{"n_layer": 9, "n_kv_head": 10, "vocab_size": 8192, "activation": "geglu", "init": "normal", "init_std_up": 0.0143, "lr": 0.0123, "lr_head": 0.00409, "batch_tokens": 131072}
MLP neurons of a small language model. Each row is named by its layer, matrix (gate and up: input weights) and neuron, and shows model dimensions 213-404. Each number is 500 + 50 x the weight over its row's rms, rounded and kept within 0 to 999. Numbers have three digits each. A neuron's up and down rows have the sign that makes its largest values positive.
A block is one neuron, or neurons of one layer that tend to fire together. After each block is what it responds to, as a language model described it from the Wikipedia text at the highest values.

L5.gate723:502469484454522444554506479526551588565569419584483486557504507514521475560504459510604560503571509474464629544434410495520435556432562554481568606528530455577558515534362544613542450357471524554555523503573502509473439476551491552530559417496423444596548594541514502486454550577519480527509593447525465509505490517485512589483449496532538524445512470535502490511523492454498480429482503468365491496506504483500527497486478534526511381513543555472426556467580495492481478527569583505531566433510435529546475483487453560418583512585467418507494540510556502457459521479465498505
L5.up723:506553402447433525543574599523446431525467379414493500525432585403551459509533466405554487493447534588525538553479481581456448519387593441518430420496418483507541467498525514525475445488544575549515552522399483476414486401515473446523460488453494494585553509482465552501470489499524494533523422523472505462491434491522516526536467449529555406539453591560416455525489488486473536570490450515494493485485588532427517440507455436503473523548470481519443512379514469362421570488578499524398451430545516554452538536521434491441447453475557484533521505467533582503494457421592528471
Commas, colons, was and are right before a named work or item is given, as in "second extended play, Noir" or "hits are", plus final word pieces of titles in filmography tables.

L3.gate35:457436562465604496498451390551518444521545540588430531469543492431463561479408568510444551601466426522413527543440517470608519529545509504509498530520468429494525471499477454427477495509426537504491609450492555516494521436465551546465461586570554585550389538612469496420544589534458433437525550548553645601529534454417547544475510508498434508548403483605432534440532411478430513472558523508529508434456512428439506517495465483429501483517493456480449513484474573544448452469470540433590359466533541474520544562575533547475423547492624548497545486534560457527479483558480522494
L3.up35:570473511483540421521511566468531529537529457521485534590484586447475500493508499444581507576515619568513480447503462376451523523518550487502489513561443512429443526445567475445466409475438586492476505517456499631515535492393563520483530578521486484508521536491509493454548430482516500568393580500456542577519487564541523583465533496504530471427550571532432470508457508546466434514581398567471496501583476474576530480452474489477510457501611465516463508614511478470513470547494545461629449541429537545451477448516456531585402498459534555513453535532467470545471534443468449442
L3.gate281:589460541475541525565421514524548498480532470425503375493473444542537476649470509491477480431552478624489549481408404481519512401574438489534412393486524475511536551363529518543499530568486423527478562501442393541476476502526440553554439566389506511576525426476540465489506506574481520471468533554612565482481442446454466609611458474547545504490495473462426523498412503451487551455468503517481518510575434464488557493446529487516513476511481495578460463519489514396475450487487556488516568456499482518511510496531580476577570526476364440455475503498404518483501471497474491563
L3.up281:545498496442526471589481515470562528481452528445455501445382474516568484574495614539459542404488513538436539598419356423537438464475566503506457505451505575513544492524462474464484493531565532511544570621464528453515493518476484516509504573463456470511433458506514476443624535540533541525499462577565444530444444410559591516535513513601519564470578460514470517544469500530476486493485521513569526522585474427570506370571583466479481574568404562500460393482539560439423505482452557439365485502475603541518518507562504539561531533515528446480478509521517453447564588588475453576
L3.gate769:471502473464465534420474480413459514535492546542399432456435553515440489501532523480521471383558473617572449537486492450569433508435453474512431461477453565481502539540454413411413536574458567495531599539485492540537481578546386502580417394494412544396538528448448550497515526560509463462506442485509582428520513572473505459489525448509479554523454444429539514459584532346433525445626486570535483525588455482474464498585562558440530444532584413586508486454488467458502519562552533546502447486456384526524567591492533487461418546498587569532548492425472497468510586416582535516
L3.up769:451544559504514506487464468526520514533506402467619445561517482511502455595464582451515449595525465536538461453516448444532425502532447518476440547555656478500534412541487526539484553528429495551553560531410464525498521567551404455480537551493446600485480510456447487503513485599634488522545484542529504407467530466470486460474489519498575438435474480501540457475485475483470512551551495567463464456529496452510554505555415466420502532547561517440504448494547508441571557524455494541525485542497517574542489576533542422509534478459573578507498470523436516447411509451493589562
L3.gate859:551520519527489536524461550484547537480454522411469579562528632588524497485483436476493477497459459492505482510445485520521549500468575575544535486533430510416503501491500491464544428581545434538533486436459333525422419525597448435390552490530498538500502560486524456405409465498440495480394474548508472465481484551478495495491513528511419451512466551541521534567527470477493542551492474496490455511439509478486524538472564629467605474474483510538450536506615475496542513495535545427483553449496565442481456550475534493558558530490544458485562480521487458510602483506573525497
L3.up859:510567545526476543468531436558440477469537517484605464524527493492528466488433518437454427382525489429482491490464418557436524572575548487538397517433419561564470594499382517485441470547561368385570562584509462572470436469545551549453546541494454550546499481467441561526415527481483489516423428443491496446439486406495511548542457481568487416470498526444477548499440499553519442456430435588523521507493538586627505512504492446448499514518468457515473524469464568429612523528555542527456491533516540430444528450518415582483583510459476488445605512589478458493415518592454490552
L3.gate925:483476489513514517469426481517502339489517518501530483509508481541541382551499513486472417538477564547535456446397502456574540470537477474502527510480522590517421437620568499448398449542511560475550524486540514439569449541554514441486498397508450568499492556510541530588553544530418471521545451512532470493487461534432523467531477440495441492584483549563518586485532504516503525440435508479402467593585431489513545478578547539489475534555518494488576533526513435531514473509468484412511466486428605516528560434570569525553503521520532525389507447628462515501560532610479572496
L3.up925:478532405543482477528649479533431440409510489395487528528461507452531566494522469606502396554407503512550388524494595440464493439478514546430534514465509490426537512485472547385484563537456541565519525469522499475424582490471609392462503583462461514489483546472540503417456531491483538489533510498455533519509405494459514478453484412438596590512575557517481555536449538543380397497443504523509529531473499555555519541446469505508443493401474479512620481553434551512567572531367475445521472524448536471541479541548616553493498523497515455499486595608524465499544631467477526503
L3.gate943:507530465423434449528515521561541504532491522467458461440452506590498535450495511552447449499463519466446428557505485449453495498538443580605486471465542479415468509446522478503598452406502497659491508500564526444528515494486406561555557548560385488520499564511576501577476574548474542424552498496487524468476439462502564560525522401558523478424451513497464508466569481574553529499543566519481445574474507521393539498475513503541521506450432464481459577532494492525408514547471508487467573385467418473492534531503518495506531541597566408506465502533531459513480555558481479535
L3.up943:502433420515539471508548510542513389595400520503426533408455516593369475512474477547514460455476537538544456522573552480497533548547512484494566485470518509447467468553565530434493442439576527455556515480568480474415489563460527457415596457583508510513453540478468416542513546491542540508538449522538474528497564488548532501533538510534457481451519513550429609529423607560454419485475550547563524571483466525484408559561487504526520450491499559414544516501518505536494513487558522483516398425596487466496453459586537497417499483514534535539521522592419458480491569465472521511
L3.gate971:565405474447521493557457485507504525471415484462485525467493565459461430545553471491514398514508544491612586545541484480432509513543481588331529491482587462453462479545496560533522554440487493547527508618402490539517504575481477474564543537536508410535474486456454505580478457491517519509433496525518488519507511435510580557497464513545579474531464573494453545467485487497497322529522520471566554617515463457432427431442496464539492492494472414567590485468497563569586556492474592482571533540525530488457563605545558541517517509497495605529530426446532530538538548422505552443
L3.up971:532437592512450537512384515537534404543551486505463574382564436548542512478553468592520498431494459454531497541506521464482517430618505553503539434517607464494475470400507527538536498559466473479495395506488469621576568566437574476491498469489492514499518457423539504494456462497499536527488502499542507412483480462556610508439484500427455494506493511584434442486467581516400480586422507387476563456537505422487434506473478525472537617500496463519534622545604563438588509482519478419485492530514557461450508504502426417542595573310551465533522394515492569559543530447460500492
L3.gate1719:556534490563492472473438458483493437482542531506539495462467525504465434454602491481517428541485511551482379526440455503444587510499480500394596482561535537498442429546557475486519496531549565516464450609512476486488543452510507456580582507549521445509415481539518497483578428473562460445511520456498514466553485411470495551435653397461439443457481485572529547516528560516490395559433490426379490511488443504471505563403468563473540460570516454481474513567506599426498537486563525484445518479534501560508528490493501412447504385614418539588427470477510531472434525438465605440
L3.up1719:434467468474519544527464514488472529549465500449489511477537481449495485531452524464561530435476495476542477488424481542473488516508466441384479513443593574496563512549497572498563521477488475544489447482488539441444461472453530519446514412523547493563499417408428417588549401498450539499528362490516500457578451478500550479423446592430549437486546439525418398519504405556474416533526586444493511519424515500415513449491456584456496419492431430582554440564502511460494488495481554489457489512467448460403396417528467579517415502387443567540458430451474569505470558503522548460
Opening parentheses right after a value or term in infoboxes and tables, introducing a conversion or clarification: °F (°C), kilometers (31 miles), TKO (punches); more weakly, mid-word pieces such as Cal|ypso and Cap|itol.

L3.gate41:482467435507499472604505470471546527487464427523443463487469583544527521495507538489473447549416394564429469547462459546491486519560526540579445479530445502524462478520503461523504407428500513454440471499494478470427464429494531601574516540467561450493460405547399561477485471537450496464563535432553519553505527506554468426561559404462458475466583568528473540425508449525486426534570418533452466539582550543456415438513467434432455515510448544486492609532417406565463498486470415469490502513576508517482553558511468480479520573515492533554445556479482506532451519425522488508
L3.up41:466379543462474481519560499425551442538451549554435408547487443563518546497502581499462401513520447491457563435470422535433417474574559520500569482431491494487536555543536416474548409514502545570475437543413411512419346504463555519476450548502439543525356547562526548505499496555502550474511435616536350494492512462453447474583461541485476541599525580510441523490546436544493504530503522584499534515572479566570559422465457566470464489572553581524451540517477443471536455501516449459547460516539483551570626478551526482547550562419530507506433529457491452507447593457493507510
L3.gate456:516460563494543454516556458540476413447455491501522518511490578555457395500365547599475476524436462538487431482533460458551482516481587491468465535507555482508463497456565564497543520490415583533453492477516514468512495509564503494577494413582420555482560531530553489477546599548534438464510510446496536441416410488422508540461469505545552520410474512478486547467432469588499472585491423577673449437529518497581540486464462432448504467488508458565403493484491447456569551487535409495460513425502499505468459497550419551507570467487525559495614489460490556577445522490508408466
L3.up456:411507392479507583525549501505596408561537421537504462527507493508472480612479422395396429528468468561514511467567439497526416451520461575538523579442533549517564494490563556431558481555454546469536571483507453574500493486576533484520514475481501461471461544508447469396437567532484482550505559449450421561489440470559561459477531598532558551500529497505481540397488480563553541560588442604476515386476416521461503538598413471470481560497438494535544548513474432574555512475451505513549479518534539620481467488529464432465471572546493576516611499436562467533598493614553439508
L3.gate589:661484534588446503454509481479495369477498514443428420464486489433540510516407541446551495471503510499488482486477447471443471518644470507515602498490532503480557529492508492501484475567489565598443608501578537487492507570439506491497501490506488517618484437510520549553528542509466477492480498477487528543472486488500500506510575472495532483506446535495593494311539454529440581581528468476499402407536549580481538397475485469480521553522532486473595480496439482557531498462513424533565542391492573461461510500456536540521568467611480469509511512496527534531456607579590483407
L3.up589:442505506466453410555544433521438408418519445536510463603508567509482518550556496574528496429410420514519543513459438507500523517537497494589518535489470472473495356517444499519494466477422542529605427519524398553393473540552562532469464494545533456486465486472501571562487454510549505526500473533401468548569563440547490412525404444506570551478496488384521402496448501527426484478553485412595467516468471461444574505518554466489466606511555357441478588479522438501414546494531477477560575415489450511413381442443523534568495457618587529650576477502435539452520503539518417594
L3.gate609:544460563486552575386553508409395501461502355568530466410450437500570537433501478482561468458489520477453509568573486615466502539483529515569504487434427506557470421605460566539466527535478476548467515514482556526507487561404528501542504480510434425569440446564436445595568443489491478466523501480513475561387534505468512520453465516582533503440503548522439515487611468503615546516617432483537495475501575475467478451458451560404548444481499461464535552453564467432541591493422503536506568503521509531511470494547536518522465436528568480410531556499464498511505514488549382510
L3.up609:490479521532587550489577517456463562483525461525575471438467505558561522467554458438528596607478418450547589552524481577456525435532458593557533525468427510512611491473465500535487652461459449471527419458450426433573496556417495533559527556464432478495468554493512599556539533507545514478465490546507453516455493401522491490612444610554519527503429498495428475477576473427545549519529498517593478554448608422462550496462550482560450488479499466504563521528449382487482546486438477511435491455505469440461506476536532525476510531550498560453551527483544508566527514514474459497
L3.gate1149:544515563539527544526478509525393352473444559520526424555548459443513532491444456444602413620489441519421497510460506432492417612562604487570550502460521486397496453448470489417528522553470527497560613470505450503501533547458423473602484493493524517537580525446480444494524557508496522543502464444586457481477490494397490435498513503474548399536513477542474551573503544560481537541530387525505517503519591481588554481571465586404459529481554476429417577560612496425403581560499488489479478523502516520449496557494542474540487487420545449510526490495527489577530503415486569510
L3.up1149:482526397527438557435477492591578544481447507573500451483458468541540440581527498534457421475473415531525481539565498421497435532540520442481563440460550467539511490411483402571474514531596551479452430482506482467441649438441402477462561443569426478452472405502452540506490483530440553537519549534468462544438580549510490478480479467544486496459490526472553514421465479563428478449555499451459427471521465575490464473510604590550476588483471434395506594543507523533468561470499518439552506475521574576538570558419562400461529483551484464486576519450436540585555512470522408556
L3.gate1326:462461474511554458592537449412493532555469520469534456511493442488475428458385542495543509434524492422576510508499452518511580492511435512507540524524534502559576493475541472519516496447514554517502537482497516503552520509575594417604453504515535471473518486549497490495462539532460518583438423526507525531405500410514525517436477483464458327562521497500450560450497456566526617590574511478527577546509496458617481451481443591494454452481426403578567551518554452504522493537541460503496570566404486418623551466499636544514554528493485475507563497532443587589475567496490475545
L3.up1326:480553494494510519481498524529535475535330474490491412453491514505415470543542451472435552497463451440498615536448525526490514505545474468452606447517456458608506483515485435543485380503394507505428539499539525498533484483526427471576496510533572505579520541494560396567346570501492479465482530426452490490445510426563465509505563459529431490635536438470463473520504459480548493534500503562524501534550509515575464435487448357576504398440487467568500549483492500499463444530522469557364494457504566467567518504642490512475528520531555514525477492476489535505573569482600493478
L3.gate1401:446514536474482557504486480590492488474495387541616464572495521550535485548469507436452449583456459467456581503512426479546489523534509571414441479471412456515520500488540471505440486423408614596510461555480517484560471437466405545470435438429506522418556492444543530438459473449584480487495509531471592525454487460484560467456465548574540550505521532499474484476439553510519471508544492589495425411473489578563507466474441479460524490520521550489460524462562515553554440542505386541473534500547394535523435424561519528494546415436501511493511372447464484559447426429550472482
L3.up1401:424544528481598499520485543505472497509493459436517478498531459620465506493491463561499531405590526482541456472506430442476424536479523414516506577675538569451460471440540594446549579563557557474474498512520512538579525509545517467500526444397450487549490392488435467444481498438543464573609550489478486518517522535540564402494506603499552563417504514409447464448472443514500433468508516513431472492556493541507492449436440479513576482443619555510445472519539445513450499467485561493547531525506466486514425480467624500485392424430470563448585493513518542352477483488560436457
L3.gate1709:441430574543419474565482473555412527472492451528501507630579499568635504511379557552471490504549478462520515446489448468555492385516490408402466508509521505514494471501524576532476445436482502518485517544552491469433489554544474547594487458529532565447518467470532439438511561484646504465578550521544520562434444555508501564527556504530582533390552452420493560518479532575490506498496411484536387519519462474604569527396530538569554538507563561569495519466601569566522440524499437458474461518515432508435406406501477527537626488448476554510568351440469465416559524515447539494
L3.up1709:509510494506561498532521541536533512547365451454487469513572491646550432609394508596580518460445533504501520504497391559552514467481503473491396505559448579515468491460514540439605509467524502399436518476492497438468446514484484525486417416414486494466497457511482477460477536614572457618555510595548477544545474530630471489479466455505583570424489538424493519505460515542513463472460482560484491424444514462600509479472435627472473471522459571496445532580480432460479510559540485502511435549467511496514504481585504589530586456526478585458565451485447561518523509514434464508
Colons, commas, dashes or words like such and called right after a noun phrase, just before named items follow, as in "two sons," or "four credentials:".

L5.gate1442:623480456463562533548563529619420538416524503531482470546447456428535556536536522540410441409444495531515458544490516534425560448423458489455474478492495527430442479514540576486510405437461421621517559554406489449522515403416519518548451520465512529466386435424413467485509534511543444591560476608552452467451483481432485514502492503477503455654524528519495501540502504565497519549506501555476492560485453523489548523549500462509528450531543539442434546537490584505487469619468458411452520528532508491477475539484477437565558482463460546596493500469489420574508418430440612575
L5.up1442:454489511479477485519457434597443446492490407479505503497445551487501518466474550459546525459529460308510454529574552494417474399580456455521476503535515500513541467465452513427429605457544497633539525520345541624453482501454505537549537493525495473468538528504538498506444448565528423643489467531516558440503500501475459471598483436485499466512505577423527535463545496456458450567557536622436400567461498466488467541444499545524558549494426496501495548440487566520497447463505552511457507400580548536605478470475583485541442505569339540470541537461527525488523495492547498488
Opening parenthesis after a name or term in tables, lists and infoboxes, introducing a qualifier, e.g. Decision (unanimous), model (JSmol); also word pieces inside table names like Hal-m-stads, Chel-ten-ham.